python train.py --n_head=2 --n_kv_head=2 --d_mlp=448 --activation="swiglu" --norm_eps=1e-05 --positions="rope" --rope_fraction=1.0 --tie_embeddings=false --init="uniform" --init_std_down=0.0 --lr=0.00186 --lr_mult_down=1.5 --final_lr_fraction=0.0 --seq_len=1024 --doc_mask=false
MLP neurons of a small language model. Each row is named by its layer, matrix (gate and up: input weights; down: output weights) and neuron, and shows model dimensions 16-79. Each number is 128 + 24 x the weight over its row's rms, rounded and kept within 0 to 255. A neuron's up and down rows have the sign that makes its largest values positive.
After each neuron's rows, "fires on" lists the tokens most often at its 100 highest values on Wikipedia text that the model never trained on.

L4.gate342 [149 141 150 115 135 153 131 167 172 172 152 168 128 143 140 126 145 115 152 136 133 147 123 125 114  99 175 137 103 122 143  89 135 100 134 146 164 109 132 120 130 148 107  99 151  70 108 137 119  94 163 142 180 143 148  74  98 129 147 123 104 150 143 113]
L4.up342 [167 119 134  85 129 123 141 121  97 177 125 149 118  82 162 105 124 139 152 104 133 159 164 104 134 101 118 166  75  90 169 144 151 127 114 164 142  93 138  99  63 145 110 142 129 132 125 158 144 147 129 126 149 135 116 160 158 127 136 130 148 103 160 137]
L4.down342 [129 133 170  99 134 123 134 133 109 141 142 114 108 106 137 164 152 168 125 127 124 102 108 129 175  95 154 131 139 134 134 133 141 116 131  84 163 121 118  70 130  84 159  76  95 129 146 122 130 123 153 125 116 165 135 118 139 135 105 132 115 129 113 148]
fires on: "en", "is", " on", "ran"

L4.gate83 [109 100 161 118 135 138 141 152 122 135 146 152 103 100 163 106 127 133  95 107 121 159  76 170 124  88 106 117 146 110 144 109 138 154 114 126 138 157 150 133 167 137  85 113 121  78 113  99 141  97 151 119 122 123  90 133 139 139 118 144  96 131 135 111]
L4.up83 [100 107 170 148 128 148 117  95 108 163 160 104 131 124 129 189 114 128 127 136 116 130 128 163 136 146  99 120 102  83 113 118 160 163 132 113 103 138 118 134 129 127 116 121 118  84  79 145 126  88 138 134 123  78 149 124 121 125  76 129 115 142 117 143]
L4.down83 [131 153 127 158 136 149  80  99 141 120  59 114 100 148 123 148 149 169 106 182 117 122  95 129 103 134 150 133 155 148 109 124 176 103 128  73 111 118 115 138 125 103 123  95 142  53 137 138 148 116 139 111 149 123 125 112 165 115 126 129 137 107 111 135]
fires on: "our", "ast", "pp", "ly", " |"

L4.gate226 [154 180  98 115 136 172 175 129 169 124 108  98 133 105 134 130 157 138 112 114 104 122 117 135 164 166 101 102  92 134 111 181 117 159 134 165 136 130 107 136 118 147 135 131  98 111 133 133 147 119 127 138 131 170 147 155 156 164 152  96 100 107 120 146]
L4.up226 [169 146 105 174 153 141 151 123 154 130 146 147  73 112 123 108 148 142 101 136 138 104 142 134 110 124 107 155 137 149 112 131  91 134 142 141 114 158 123 105  99 142  94 176 162 117 113  89 125 130 113 133 110 146 157 162 141 113 121 120 118 182 152 157]
L4.down226 [150 168 130 204 106 138 130 136 128 107 170 105 153 134 132 122 117 141 134 106 136 146 142 102 112  86 125 140 135  95 115  77 155 141  94 111 126 156 103 117 150 125 109 148 153 115 133 174 120 121 133 147 122 128 111 109 151 125  99 137 124 110 151 130]
fires on: "le", " that", "e", "al", "on"

L4.gate322 [144 138 115 200 125 122 172 134 116 132 163 164 158  93 111  93 107 148 142 111 104 118 127 138  97 129 116 153 138  70 114 112 131 131 141 135 107 182 133 154 100 123 168 127 102 123 104 143 177 128 129 124 140 146 110 109 126 148 135 129 102 182 122 103]
L4.up322 [ 96 106 100 146 143 147 161 134 142 143 135 142 131 151 106 124 144 194 122 163 162 153 115 162 131 114 134 141 123 132 157 127 153 137 123 141  82 125 161 101 138  94 151 110 137  86  96 147  67 164  91  98 109 130 102 149 146 103 101  96 111  94 136 128]
L4.down322 [172 117  97 138 137 205 113 105 125 142 129 106 112 134 104 107 143 109 133 131 118 179 106 142 121 123  96 129 132  97 141 145 153 135 118 116  92 155 156 123 121 206 112 159 101 107 105  74  97 131 131 162 107 140 182 120 126 132 149 131 166 113 115 123]
fires on: "ent", "at", "i", "ct", "id", "mer"

L4.gate265 [105 111 116  95 126 104 120 131 139 139 153 117 149 105  96 143 119 146 145 116 111 126 147 148 143 103 130 129 148 120 105 160 105 137 134 147 126 109 153 156 144  97 127 136 151  98  93 113 103 178  99 108 162 121 110 104 127 115 159 161 125 137 128  91]
L4.up265 [ 93 154 100 161 169 108 122 148 154 142 138 162 133 119 121 131 162 149 105 150 140 154 178 133  93 115 128 139 182 159 136  89 147  94 114 132 124 124  99 118 132 170 104 138 156  99 112 132 116 165 136 105 147 147 145 100 114 189 157 143 138 137 141 139]
L4.down265 [111 163  83  85 122 112  89 156  83  97 142 150 121 115 163 141 157 116 121  93 134 154 111 130 133 101 148 129 124 151 137 137 145  89 130 151 139 149 135 135 137 161 109 124 162  88  98  70 140 138 121 126 145  88 127 141  78 145 143 119 160 102 141 114]
fires on: "amp", "ri", "le", "ic"

L4.gate236 [113 101  85 122 113 118 149 156 106 115 105 120 135 125 124 121  98 104 103 149  99  88  92 115 107 170 110 152 120 127 112 149 136 165 112 153 137 168 123  99  85 143 101 111 162 145 128  95 144 117 171 159 125 165 118  62 120 120 124 101 111 116  98 117]
L4.up236 [112 102 171 119 110  97  96 150 149 115 136 118 105 120 142 125  91 158 144 154 123  80 146 156 169 134 152 133 120  96  94 154 136 123 126  93  88 130  89 145 108 138 112 147 108 138  90 105 112 117 143 126 152 111 127  95 105 158 144 137  99 185 104  98]
L4.down236 [143  93  94 144 121 176  88 164 111 124 131 116 135 114 100 156 111 139 162 153 143 161 139 149 167 133 141 127 131 106 126 115 118 100 129 133 101 144 141 171 154 156 142 104  77 165 117 142 119 122 138 121 151  89 146 154 150 134 110 140 120 117 141 142]
fires on: "at", "ct", "ep", "ad", "in", "r"

L4.gate362 [ 99 114 127 162 142 117 142 146 154 115 117 102 120 110 140  78 144 136 152 125 157 136  96 121 142  96 152  96 103 111 134 130 116 171 132 118 128  96 163 134 139 132 121  55 142 162 125 105 111  99  91 120 128 178 150 140  88 113 139 132 137 118 152 126]
L4.up362 [109  98 150 177 129 100 135 101 106 112 145 166 139 144 125 103 127 105 138 115 142 111 131 102  89 140 129  97 155 133 141 109 126 115 130 105  92 153 123 148 150 133 154  97 129 130 107  97 154  88 142 143 161 145 137  89 116 120 120  88 177 125 127 132]
L4.down362 [117  95 110  92 148  51  89 114 103 160 160 131  75  98 165 130 122 149 124 183 117 146 116 130 125  95 157 130 143 134 100 113 121 141 125 154 164 102 152 172 113 138 128 169 128 130 126 113 101 131 130 109 102 142 150 147 103 126 147 114 127 115 109 113]
fires on: " it", "ce", "id", "i", "ed", "ell"

L4.gate156 [ 92 100 112 156 114 113 172 118 139  93 126 137  92 107 144 121 133 163 130 132 126  97 132 126 144 104 157 126 114  97 101 132 125 118 138 107 169 152 184 114 122 115 123  98  86  98 117 117 168 128  97 130 132 108 117 166 155 136  82  81 126 140  96 116]
L4.up156 [146 155 146 111 169 127 176 139 115  73 148 134 172 140 105 165  86 176 151 136 146 117 100 122 106 140 131 127 141  92 109 139 158 150 133 115 143 163 114 114 122 154 103 158 148 134 106 151 157 119 130 143 107 126 147 179 135 130  89 118 115  87 129 116]
L4.down156 [161 123 181 132  66 122 149 107 149 150 120 143 106 106 194 142 160  87 123 120 182 131 162  90 149 154 111 101 141 102 133 124 149 129 110 126 113  89 125 140 108 153 142 119 167 122  99 131 111 120 123 125 116 123 195 114  96 104 116 135 135 149 104 123]
fires on: "in", "om", "ical", "g", "ain", "m"

L4.gate434 [133  95 120 124  63 107 108 140 139 145 156 163 169 162 115  97  91 145 120 103 167 147 103  74 141 179 142 129 140 123  90 134 118 129  90 129 116 123 172  88 155  92 153 139 148 142 166  95 183 145 144 146 122 106 109 110 120 118 129 127 142 103 158  98]
L4.up434 [133 170  94 124 130 102  98 149 119 150 109  98 177 121 112  81 149 141  89 111 113 151 149  98 123 109 116 119 150 133  99 127 155 110 113  85 139 129  95 113 117 112  82 113 155 133 152 132 167  67 108  76 126 134 147 106 155 143 116 143 141 131 124 115]
L4.down434 [133 128 101 131 127 108 154 128 116 103 164 158 125 136 119 110 113 143 118 100 148 137 133 110 153 102 103 122 173 162 129 140 120 175 130 113 150 130 142 102  81 123  68 142 152 127 190 137 145 150 180  80 137 151 135 123 156 140 139 129 150  94 144 134]
fires on: "ad", "\n", "us", "il", "it"

L4.gate54 [ 83 140 165 148 103 103 128  96 107  78 127 115 135 138 145 133  92 149 111 107 123 166 160 134 135 138 108 124 103 151 124 149 144 155 130 163 130 147 147 174 110 123  94 158 179 118 112 122 130  94 115 139  88  86 120 125 123 128  90 148 110 154 114  83]
L4.up54 [118 111 166 120 134  87 148 116  92 111 132 160  87 114 151 129 173 164 114 148 180 160 133  90 153 117 107  82 151 162  99 107 131 110  60 142 124 158 155 117 137 120 125 104 130  95 107 150  91 124 118 109 152 157 126 145 158 122  95 106 106 137  99 130]
L4.down54 [111 136 154 103 117 121 100 165 136 125 134 129 141 146 115 110 131 106 144 144 175 152 138 106 132 146 119 110  85  84 131 102 135 131 176 132 118 107 105 111 116 128 105 139  79 113 122  71 126 142 101 139 158 105  71 148  85 168 127 128 141 117 133 104]
fires on: "ater", "ore", "ard", "us", "y", "in"

L4.gate187 [154 158 133 164 105 109 106 132 115 155 114 126 153 119 128 108  91 134 118 106 157 142 137 148 143 148 131 160  95  84 139 131 144 162 107  92 168 141 105  89 125 110 115 157 168 134 133 131 119 152 102 133 140 150 142 133 127 152 115 134 143 124 104 144]
L4.up187 [133 123 173 123 117 120 172 104 159 143 136  96 123 147 153 128 118 150 134 141  82  94 148 160 124 160 155 115 151 130 153 122  84  69 106  98 146 110 101 128 122 112 115 135 119 148 154 110 128 111 133 126 168 116 105  75 148 113 154 110 133 144 110  79]
L4.down187 [125 149 121 107 100  96 144 141 118 146 150 131 137  92 137  96 140 139 134 158 110 112 127 106  95 122 165 132 111 132 117  99 151 150 122 132 130 139  51 136 107 146 175 143 133 122 116 160 136 130 123 120 126  91 153 131 121  77 149  96 144 134 129 115]
fires on: "ec", "le", "ace", "es", "c"

L4.gate177 [103 116  76 115 120 112 159 131 128 117 107  86 174 117 110 141 119 158 138 104 137 140 132 117 153 153 101 131  69 121 148 105 156 141 109 148 123 137 117 100 102 147 146  81 118  95 110 128 114 124 121  99 140 102 127 135 119 111 124 119 161 133  85  90]
L4.up177 [126 179 120 123 122 148 153 132  90 128 116 111 116 115 111  99 134 123 142 100 129 179 139 137 151 144 145  95 121 114 130 110 163 153 163 159 161 123  96 151 127 133 132 126 135 148 106 125 103 129 130 113  91 142 110 119 154 121 139 116 183 112 108 132]
L4.down177 [112 104 134 118 148 134 130 133 112 138 155 139  94 125 129 153 161 146 116 120 142 143 113 134 126 101 127 140 137  93 122 128 104 105  85 103  85 117 127 118 184 157 130 149 125 134 130 131  97  95 119 158 112 127 180 137 101  97 140 131 145 132  79  96]
fires on: "ree", "ge", "ive", "al", "x", "own"

L4.gate129 [135 180 124 122 105 112 109 145 117 160 128 157 123 161 120 102 121 108 144 125 133 130 163 135 143 116 118 157  97  96 126 125 126 125  93  74 109 136 128 132 148 136 117 156 154  95 128 136 117 117 175 139 162 126 119 152 121 117 135 170 107 119 169 153]
L4.up129 [179 131 127  98 142 129  93 110 144 136 165 143 162 164 117 140 117 144 153 134  93 142 157 155 109 101 106 158 137  94 124 158 101  85 153 128 137 145  83 148 112 105 127 126  76 123 171 111 117 114 110  93 156 117 136 142 118 128  70 141 123 173 133 137]
L4.down129 [161  88 112 118 131 118 123 142 145 107 147 143 104 102 140  36 158 122 145  95 149 133 106 136 113 120 121 128 119 153 147  99 113 112 106 145 133  92  42 159 131  92 132 145 154 130 129 125 161 118 137 130 121 179 105 124 181 113 121 153 126 135  91 152]
fires on: "le", "re", "ard", "on", "es"

L4.gate32 [142 108 114 143 121 124 134 105 161  99 159 130 136 107 105 139 108 153 125 101 144 118 116 158 168  79  99 136 152  86 190 134 114 114 109 116 122 134 139 148 134 151 165 129 113  96 159 121  93 146 145  89 122 183 139 136 135 137 123  93 112 140 106 135]
L4.up32 [126  86 111 123 121  95 136 151 127 107 136 181  87 156 104 116 125 138  99 101 139 120 131 140 135 154 181 112 146  88 101 124 150 137  89 106 122 122 116  79 161 131 104 128  98 104 114 103 125 146 115 100 125 123 173 136 126 166 128 157 140  95 137 181]
L4.down32 [165  67 127 123 158 189 155 130 109 135  84 137 104 105 135 150  87 137 129  66 120 137 146 119 130 127 134 153 134 105 128 160 108 120 130  97 117 106  53 133 137 186 122 127  95 165 143 163 146 111 141 130 121 127 138 147  96 106 172 126 142 112 143 118]
fires on: " of", "al", "ent"

L4.gate286 [150  96 182 177 150 109 149  82 109  93 140 145 164 131 107 157 162 135 145  83 101 138  88 125  86 148  97 167 123 162 166 136 153 136 102 101  98 121 137 154 127 108 166  81 142  92 126 121 128 116 137 159 128 104 151 123 119  99 123 133 142 105 118 175]
L4.up286 [ 80 150 148 160 105 134 131 126  78 126 119 154 126 122 125 137  87 134 143 105 102 138  88 147 111 134 113 120 171 183 105 120 114 158 127 114  99 167 127 211 128 118 140 140 167  95 137 121 120  86  83 155 153 124  97 129 142 135 102 158 119 114 143 129]
L4.down286 [163 161 139 141 121 153  72 114 125  71 111 115 150 138 123 121 118 133 133 121 141 155 103 151 124 143 125  89 120 167 102 150 126 105 123 133 118 126  73  97  67 140 105  93 144 162 150 137 105  93 129 157 126 129 174 182 118 173  99 125 188 149 141 136]
fires on: "st", "ing", "p", "|", "i", "r"

L4.gate242 [119  99 144 145 128 116 152 160 151 118 133 100 152 115 112 122 178 137 134  94 109 134 119 108 130 136 138 173 108 111  91 106 107 135 116 110 115 107 138 142 149 118 149 129 150 134 153 113 149 115 148 186 153 105 134 136  64 118 168 145 119 117 143 131]
L4.up242 [ 83 112  99 151  93 164 111 148  92 104  93 135 129 102  93 115 108 133 119 159 124 109 118 159 142  82 121 147 103 136 126 143  85 145  90 144 127  99  83 130 101 136  83 160 123 129 125 120 134 124 144 161  65 120 118 125 145 147 125 113 117 129  88 131]
L4.down242 [148 129 124 143 108 156 122 121 155 117 119 131 137 133 132 137 173 116 126 165 120 134 117  89 107 184 132 139 118 145 104 146 114 206 121 135 113 122 151 122 122 120 125  80 139 131 115 143 121 169 107 131 127 115 110 150 153 160 126 152 135  95 113 117]
fires on: "t", "is", "ar", "ers", " g", "ed"

L4.gate172 [150 141 176 152  96  96 130 132 131 118  91 159 113 160 131 123 169 129 155 138 138 165 157 121 106 124 121 115 100 142 103 120 121 102 141 160 139 155 164 131 171  95 141 128 170 102  99 106 134 137 132 135 147 133 159 181 107 132 125 105 154 103 121 134]
L4.up172 [118 120 147 147 121 114  96 125  93 115  71 118 139  99 149 160 157 124 106 114 132 127 120 117 119 110 112 123 129 104 119 144 157 131 142 173 137 166 124 121 146 101 114 127 126 160 151 149  92 186 118 139 143  69 158 143 127 148 131  86 161 131  63 130]
L4.down172 [146 154 166 125 178 124 141 116  74 143 154 131 128 163 153 131 113 160 157  74 131 142 149 103 147 151  81 134 139 122 164 134 141 197 124 187 114 104 152 130 101 147 128 145  77 130 107 141 141 131  87 138 144 129 131 104 127 128 133 123 139 158 171  87]
fires on: "b", "ore", "ed", "y", "le"

L4.gate166 [106 107 150 148  96 124 149 153 135 132 152  95 113  98 151  92 119 156 177  80 126 121  90 162 122 133 107 110 125 100 137 133  88 154 178 139 118 100 139 120 147  96 158 140 101  88 170 160 141 129 143 127  93  98 151 102 122 108 117 153 106 147 123 104]
L4.up166 [155 154 111 118 101 137  78  97 136  91  78 110 161  94 115 140 160  99 124 128 156 144 119 130 142 150 143 108 141  99 114 174 123  72 135 148 107  84 106 116 155 131 146 124 169 176 109 103 144 132 160 152 144 122 125 136 149 113 134 148 133 110 142 129]
L4.down166 [134 147 170 172 100 150 124  87 139 122 108 162 132 117 110 117 138 136 137 152 153 114 152 163 127 137 142 119 124 150 154 145 115 142 159 121 135 125 143 104 125 138  93  71 104 150 123 143 130 135 110 116 108 126 163 159 168 133 152 104 130 104 155 146]
fires on: "ed", "ated", "ly", "s", "t", "ive"

L4.gate335 [143 115  94 128 125 106 155 141 111 108 128 142 126 102 148 137 123 158 126 157 171 122 130 160 125 163 113 135 135 159 109 187 104 112 127 106 111 152 127 133 118 164 164 124 130 138 135 133 140 130 168 129 106 110  97 189 165 136 172 125 132 125 109 127]
L4.up335 [ 89 130 122 171 192 153  97 128 156 151 147 164 116 106 127 103 109 106 107 112 162 152  68 175 143 151 110 143 153 136 117 147 135 169 107  86 126 127 165 103 114 121 126  99 148 127 145 118 128 155 143 176 144  90 169 113 130 108 119 101 130 146 122 140]
L4.down335 [127 127 143 122 107 115 159 125  64 158 149 131 129 138 124 133 137 125  85 122  96 122 165 119 143 128 104 119 118  65 134 127 140 157 137 154 125 107 123  83 135 154 133 139  88 164 111 116  99 149 122  99 162 149 144 140 118 138 156 119 108 102 132 143]
fires on: "id", "e", "{", "m", "j", "s"

L4.gate132 [128 150 126 153 124 126 141 161 155  99  78 100 115 130 132 157 148 122 130 165 151 145 116 124 100 122 151 175 132 105 117 166 139 109  99 106 121 138 108 146 148 157 136  80 151 149 148 123 138 109 139 133 130 114  60 148  85 114 121  65  58 158 134 162]
L4.up132 [110 107 125 138  96 188 156 163 105 127  84 123 154 115 162 132 169 129  95 173  87  95 120  88 135 134 132 123 133 146 153 142 137 142 120 133 109 152 105  83 141 135 121 138 121 147 140 133  90 123 166 158 133 102 140  75 135  95 131 126  87 152 136 167]
L4.down132 [174 116 120 154 132 166 107 117 116 126 107 130  73 137 118 116  99 131  84 141 119 145 118 163 133 141 126 136  93 116 120 114 110 105 178 128 156 103 127 128 151 173 151 158 114 178 140 105  81 135 128 136 190 114  83  95  77 118 119 182 132 167 113 156]
fires on: "am", "ud", "r", "at", "er"

L4.gate46 [ 92 151 112 164 131 139 151 140 122 121  88 149 122 165  99 115 130  95 153 143 122 113 112 118 136  91 129 110 171 132 113 101 114 102  98 164 134 120 101 118 158 108  88 153 154 134 106  93 139 164 114 132 107 150 118 105 171  72 164 105 156 182 100 134]
L4.up46 [ 71  96 102 154 127 111 137 146  99 186 107 121 107 114 114 191 137  90 138 144 186 144 122 149 158 114 153 143 126 141 108 145 113 148 159 122 154 149 116 124 157 134 185 115 108 132 128 148 114 138 121 131 113 101 137 147 125 140 107 130 121  91 139 136]
L4.down46 [146 138 117 105 137 108 131 128 124 104 158 127  98 111 132 120  88 148 148 142 116  67 125 137 118 160 167  86 133 152 108 148 131  94 159 104 129 139 127 115  88 172  76 110 125 111 126 125 117 103 135 195 116 164  95 141 129 136 116 106 106 123  68 135]
fires on: "i", "in", "for", "ond", "ag", "el"

L4.gate239 [141 106 125 113 138 177 137 113  78 133 137 119  77 160 158 103 142 146 113 119 113 151 128 138 130 131 155 147 139 111 125 171 158 144 130 114 195 108 129 145 147 120 113 188 107 120 182 112  93 131 171 137 121  97 134 131 178 128 138 143 181  86 106 110]
L4.up239 [142 110 130 163 139 147  90 147 117 103 152 144  93 125 140 102 138 122 100 119 109 107 169 141 164  72 123 106 133 114 118  85 119 131  86 141 133 127 116 157  96 156 175 137  83  89 154 113 126  99 111 138 128 138 107 122 117 134 155 118 131  75 150 128]
L4.down239 [171  97  89 115 132 136 147 143 145 140  56 100 121 100 136 171 136 136 113  91 124  91 126 134 138 149 132 115  94 140 128 113 107 105 105 135 138  72  41 115 143 127  96 132 149 154 108  90 119 166 148 105 116 113 160 118 140 143 120 152 100 135  99 181]
fires on: " of", "ed", "og", "le", "un", "al"

L4.gate134 [158  90 147 152 182 127 148 115 129 164 109 139 121 135 131 168 157 110  93 163 117 104 107  88  93 119 108 129  93 130 134 105 106 124 177 127 105 170 119 138 149 180  92 107 138  81 152 124 101 143 121 119 125 122 167 121 136 122 128 126 124  90 193 153]
L4.up134 [136  89 139 143 128 108 140 183 113 105 146 164  83 134 171 100  74 107 133 133 125  76 143 177 144 143 151 126 118 131 151 154  94 121 153 137 130 139 119 130 102 104 123 151 132 107 131 141 131 129  80 142 144 106 140 137 142 155 126 131 113 124 158 103]
L4.down134 [128 104 133 132  98 126 104  80 106 121 131 118 128 106 123 139 106 139 117 153 134 145 165  94 129  73 174 129 121 109 168 132  82 126 101 130 134 113 146  89 131 127  79  93 157  96 141 142 131 163 145 145  92 136 126 121 120  79 121 157 124  86 101 129]
fires on: "es", "um", "u", "qu", "m"

L4.gate360 [148 155 124 109 131 110 190 148 144 103 118 159 115 127  92 152 102 106 109 151 119 148 111 106 146 160 116 135 116 119 112 160 111 163 128 159 172  94 130 144 126 136 121 130 198 127 113  80 171 192 113 123 157 141 166 147 132 146 130 135 127 115 112 146]
L4.up360 [110 153 133 165 108 123 147  96 135 177 118 184 132 112 111 104 120 107 128 128 100 120 123 169 134 134 112 131 117 129 123 123 109 158 126 131 147 144 119 156 144 105 120 102 153 146  84 136 138  80  99 175 148 172 101 139 107 125 142 136 167 103 148 117]
L4.down360 [112 131 136 157 119 142 134 124  73 167 144 128 122  92 150 134 121 153  98 107  92  95 117 162 120 104 118 106 185 119 114  95 173 142 111 148 101 142 129  82 163 153 125 170 122 137 139 138 130 101 118 142 141 147 103 148 125 128 130 133 173 103 152 113]
fires on: "y", "s", "in", "\n", "ed", "e"

L4.gate136 [ 89 151 112 171 134 158 106  96  96 107 138 126 148 150 120 138 128 152 125  64 137 134 148 138 141 123  96 103 119 132  82 163 154 137 119 156 128 145 121 129 126  82 134 131 119 137 107 153 116 119 128 136  91 132 130 143 117  92 119  95 124 142 136  79]
L4.up136 [107 141  94 166 122 137 102 182 171 129 124 130 109 112 110 100 116 128 166  95 139 105 140  92 170 123 121 138 124 178 129  73 135 151 164 157 137  99 128 101 138 144 135 123 135 104  88 115 187 132 125 141 135 126  96 124 154 102 131 135 116 102 101 179]
L4.down136 [128  85 130 127 146 124 134 180 145 100 148 116 175 137 112 156 120 121 120 176 132 162 125 165  96  63 124 108 105  77 130 133 141 105 107 122 157 159 111 189 122 109 120 123 117 116 130 112 159 124 155 155 124 128 148 122 115  93 124  93 125 155 101 144]
fires on: ":", "in", "ar", "an", "ut", "un"

L4.gate283 [115 146 111 131 132 105 132 129 147 110 136 135 118 132 151 147 110 143 138 152 107 105 125 157 142 152 157 142 153 120 108 130 109 161 144 116 153 154 162 140 118  62 118 116 182 103 141 138 126 131 163 160 142 169 111  78 103 143 140 123 144 138 133 104]
L4.up283 [102 118 112 130 152 166 133 109 106 140  91  97  98 185 146 119 137 152 147 107 149 157 147 107 153 153 109 113 144 129 115 120 131  90 119 112 136 173 134 122  91 133 111 104  98 136 170 128  93 158 108 144 114 138 111 109 172 154 109 142 120 184 101  91]
L4.down283 [132  92  97  99 155 186 162 136  71 116 141 138 134 136 120 143  97 133 143 123 132 110 140 118 126  96 165 150 139  96 156 136 147 112  95  94  85 109 119 146 118 144 136 111 110 120  96 155 129 138 172 145 144 118 143 123 159 133 142 111 117 104 114 148]
fires on: "at", "om", "u", "r", "ol", "f"

L4.gate325 [174 140  92 115 174 151 125 164 136 120 116 121 126 108 166  87 111 150  93 126 143 126 143 119 108 112 135 135 119 120 140 130  76 131 131 129  99 170 175 142 117 129 124 174 139 103 153 155 119 115 112 113 122  81  96 162 142 123 125  86 144 100  86 132]
L4.up325 [107 134 133  95 118 135 145 135 119 150 142 107 130 171 130 107 130 152 118 132  96 121 115 121 110 153 121 133  71 118 128 116 103 118 122 142 121 132 135 127 156  95 111  92 118 101 121 149 122  99  94 103 101 115 126 104 126 156  91 164 139 142 126 136]
L4.down325 [150 125 132  99 102 146 165 134 137 143 134 164 100 139 104 110 181 125 130 175 127 112 140 126 170 116 149 111 143 153 137 132  91 111 111 100  96 139 109 136 122 126 136 130  98 162 131 102 161 162  83 108  59 154 131 104 140 153 111 148  98 153 120 161]
fires on: "O", "F", "B", " O", "an"

L4.gate4 [156 130 153 141 123 107 119 152 136 168 166 100 120 115 118 146  93 128 124  85 146 121 155  89 126 142  87 112 113 135 111 152 154 118 118 113 127 107 148 149 121 110 138 145 147 166 118 127 100 146 141 115 125 134 102 126 131 134 109 139 142  81 134 186]
L4.up4 [130 154 167 152 108 114 161 140 161 101 130 128 169 122 102 114 149 150 137 108 145 166 134 129 101 142 117 137 116 113 110 141 110 116 127 151 119 131 110 115 139  99 125 137 131 144 140 140 106 155 141  55 110 130 170  89 118 153  93 140 128 131 134 157]
L4.down4 [157 143 119 171 149 158 116 105 130 134 122 113 119 124 163 130 116 123 150 109  91 167 150 160 126 113 145 148 107  94 178 122 137 110  91 146 138 176 135 128 116 122 143 125 116 154 113 136 127  73 126 100 141 127 124 113 149 130 132 121 148 110 181 139]
fires on: " that", "ition", "hed"

L4.gate40 [120 105 152 203 161 115 125 128 150 138 143 152 113 152 153 167 172 122 153 130 158 119 125 136  68 190 134 167 108 149 146 131 141 152 105 133 134 119 121 130 147 134 146 120 130 143  73 117 125 128 129 123 112 175 121 171 107 175 132 153 149  76 138 173]
L4.up40 [101 160 138 178 149 114 123 123  87 125 112 126 131 160 132 134 119 120 108  91 175 121  90 139 127 137  92 163 119 146 146 138 119 146 115 133  95 161 127 130 147 142 127 123  89 191 166 109 149 113 166 130 137 159 121 177 146 115 104 100 144 102 109 100]
L4.down40 [121 143 151 110 112 131 120 105 169 128 133 121 111 116 142 115 132 151 137 166  89 174 151 161  95 154 138 122 109 147 104 141 103 110 113 124 195 114 142 147 144 141 135 178 159 138 144  98 144 123 118 126 183 121 132 118 155 131 122 107 121 105 104 103]
fires on: " and", " or", "ed", "p", "ce", "i"

L4.gate170 [125 148 170 147 147 168 118 131 109 111 156 114 153 131 160 154 117 143  72  98 107 145 125 135 121 138 106  86 102 111 126 133 126 137 146 154 128 145 114 139 126  81 134 101 168 158 144  72  68 149 141 170 145 121 104 139 101 109 107  90 169 133 111 115]
L4.up170 [110 137 158 109 131 157 129  94 108 116 133 122 125 124  92 144 107 107 178 127  83 149 115  97 150 120  84 116 162  95 116 140 124 152  89 160 125 165 130 101 105  80  96  89 143 148  92 110 131 118 121  83 145 154 137 155 138 121  90  96 152 140 121 163]
L4.down170 [128 132 151 122  87 127 119  90 161 114 102 139 131 133 120 144 146 143 134 118 110 146 155  97 161 155 119 108 156 140  91 119 152 161  98 133  83 170 177 106  97 136 152 161 113 134 138 119  83 177  91 169 122  83 142 142 126  83 119 160 141  74 116 135]
fires on: "ou", "is", "ed", "v", "ar", "z"

L4.gate7 [128 174 118 117 104 130 138 147 133 109 139 128 107 101 131 105 124 142 104 119 107 114 144  99 126 117 118 128 176  93 129 136 112  95 126 101 126 106 173 152 122 137 119 138 155 118 131 116  85 117 103 149  70 148 112 124 133 179 118 118 126 138 145 118]
L4.up7 [127 108 149 153  94 117 157  91 123 110 126 149 142  94 131 109 139 137 147 136 125 155 142 111 152 156 150 148 104  75 151 147 118 142 128 131 172 152 110 136 130  92 131 155 136 138 150 118 127 121 145 131 167 109 148  92  71 126 101 125 148 139 168 134]
L4.down7 [127 159 106 162  74 151 108 122  90 122 116 139 147 144 129 104 133 134 131 131 100 134 139 119 117 108 140 146 128 173 143 136  89 139 168 165  80 134 192 135 133 155  99 177 145 133  84 125 118 187 116 155 132  66 115 130  89 111 120 111 125 103 130  96]
fires on: "ap", "on", "ic", "ear", "le", "it"

L4.gate209 [157 130 141 156 144 162 146 150 113 145 159 140 106 123 116 103 112 169 124 149 101 145 107 120 140 126 129 122 115 115 130 118 110 102  84  77  87  98 144 131 130 163 124 138  89 113 100 141 116  95 136 119  81 140 139 142 112 115  80 106 134 153 147 105]
L4.up209 [141 142 126 169 130 139 141 138 127 107 136 139  97 129 114 159 141  79 136 115  91 132 114 143 122  90  92  90 148  93 142 132 131 110  98  86 103 146 127  71 136 166  91 140  90 138 140 140 144 147 133 133 114 154 114 142 141 157  98 152 120 141 109 174]
L4.down209 [135 158  77 128 117 187 162 122 131 106 123 101 118  85  91 102 108 170 103 121 121 130 165 151 156  75 108 112 145 135 121 163 158  98 154 123 100 145 113 105 124 130 118 143 105 120 122 105 137  99 152 100 140 140 131  98 144 110 139 136 115  98 113 130]
fires on: "ent", " of", "or", "f", "an", "it"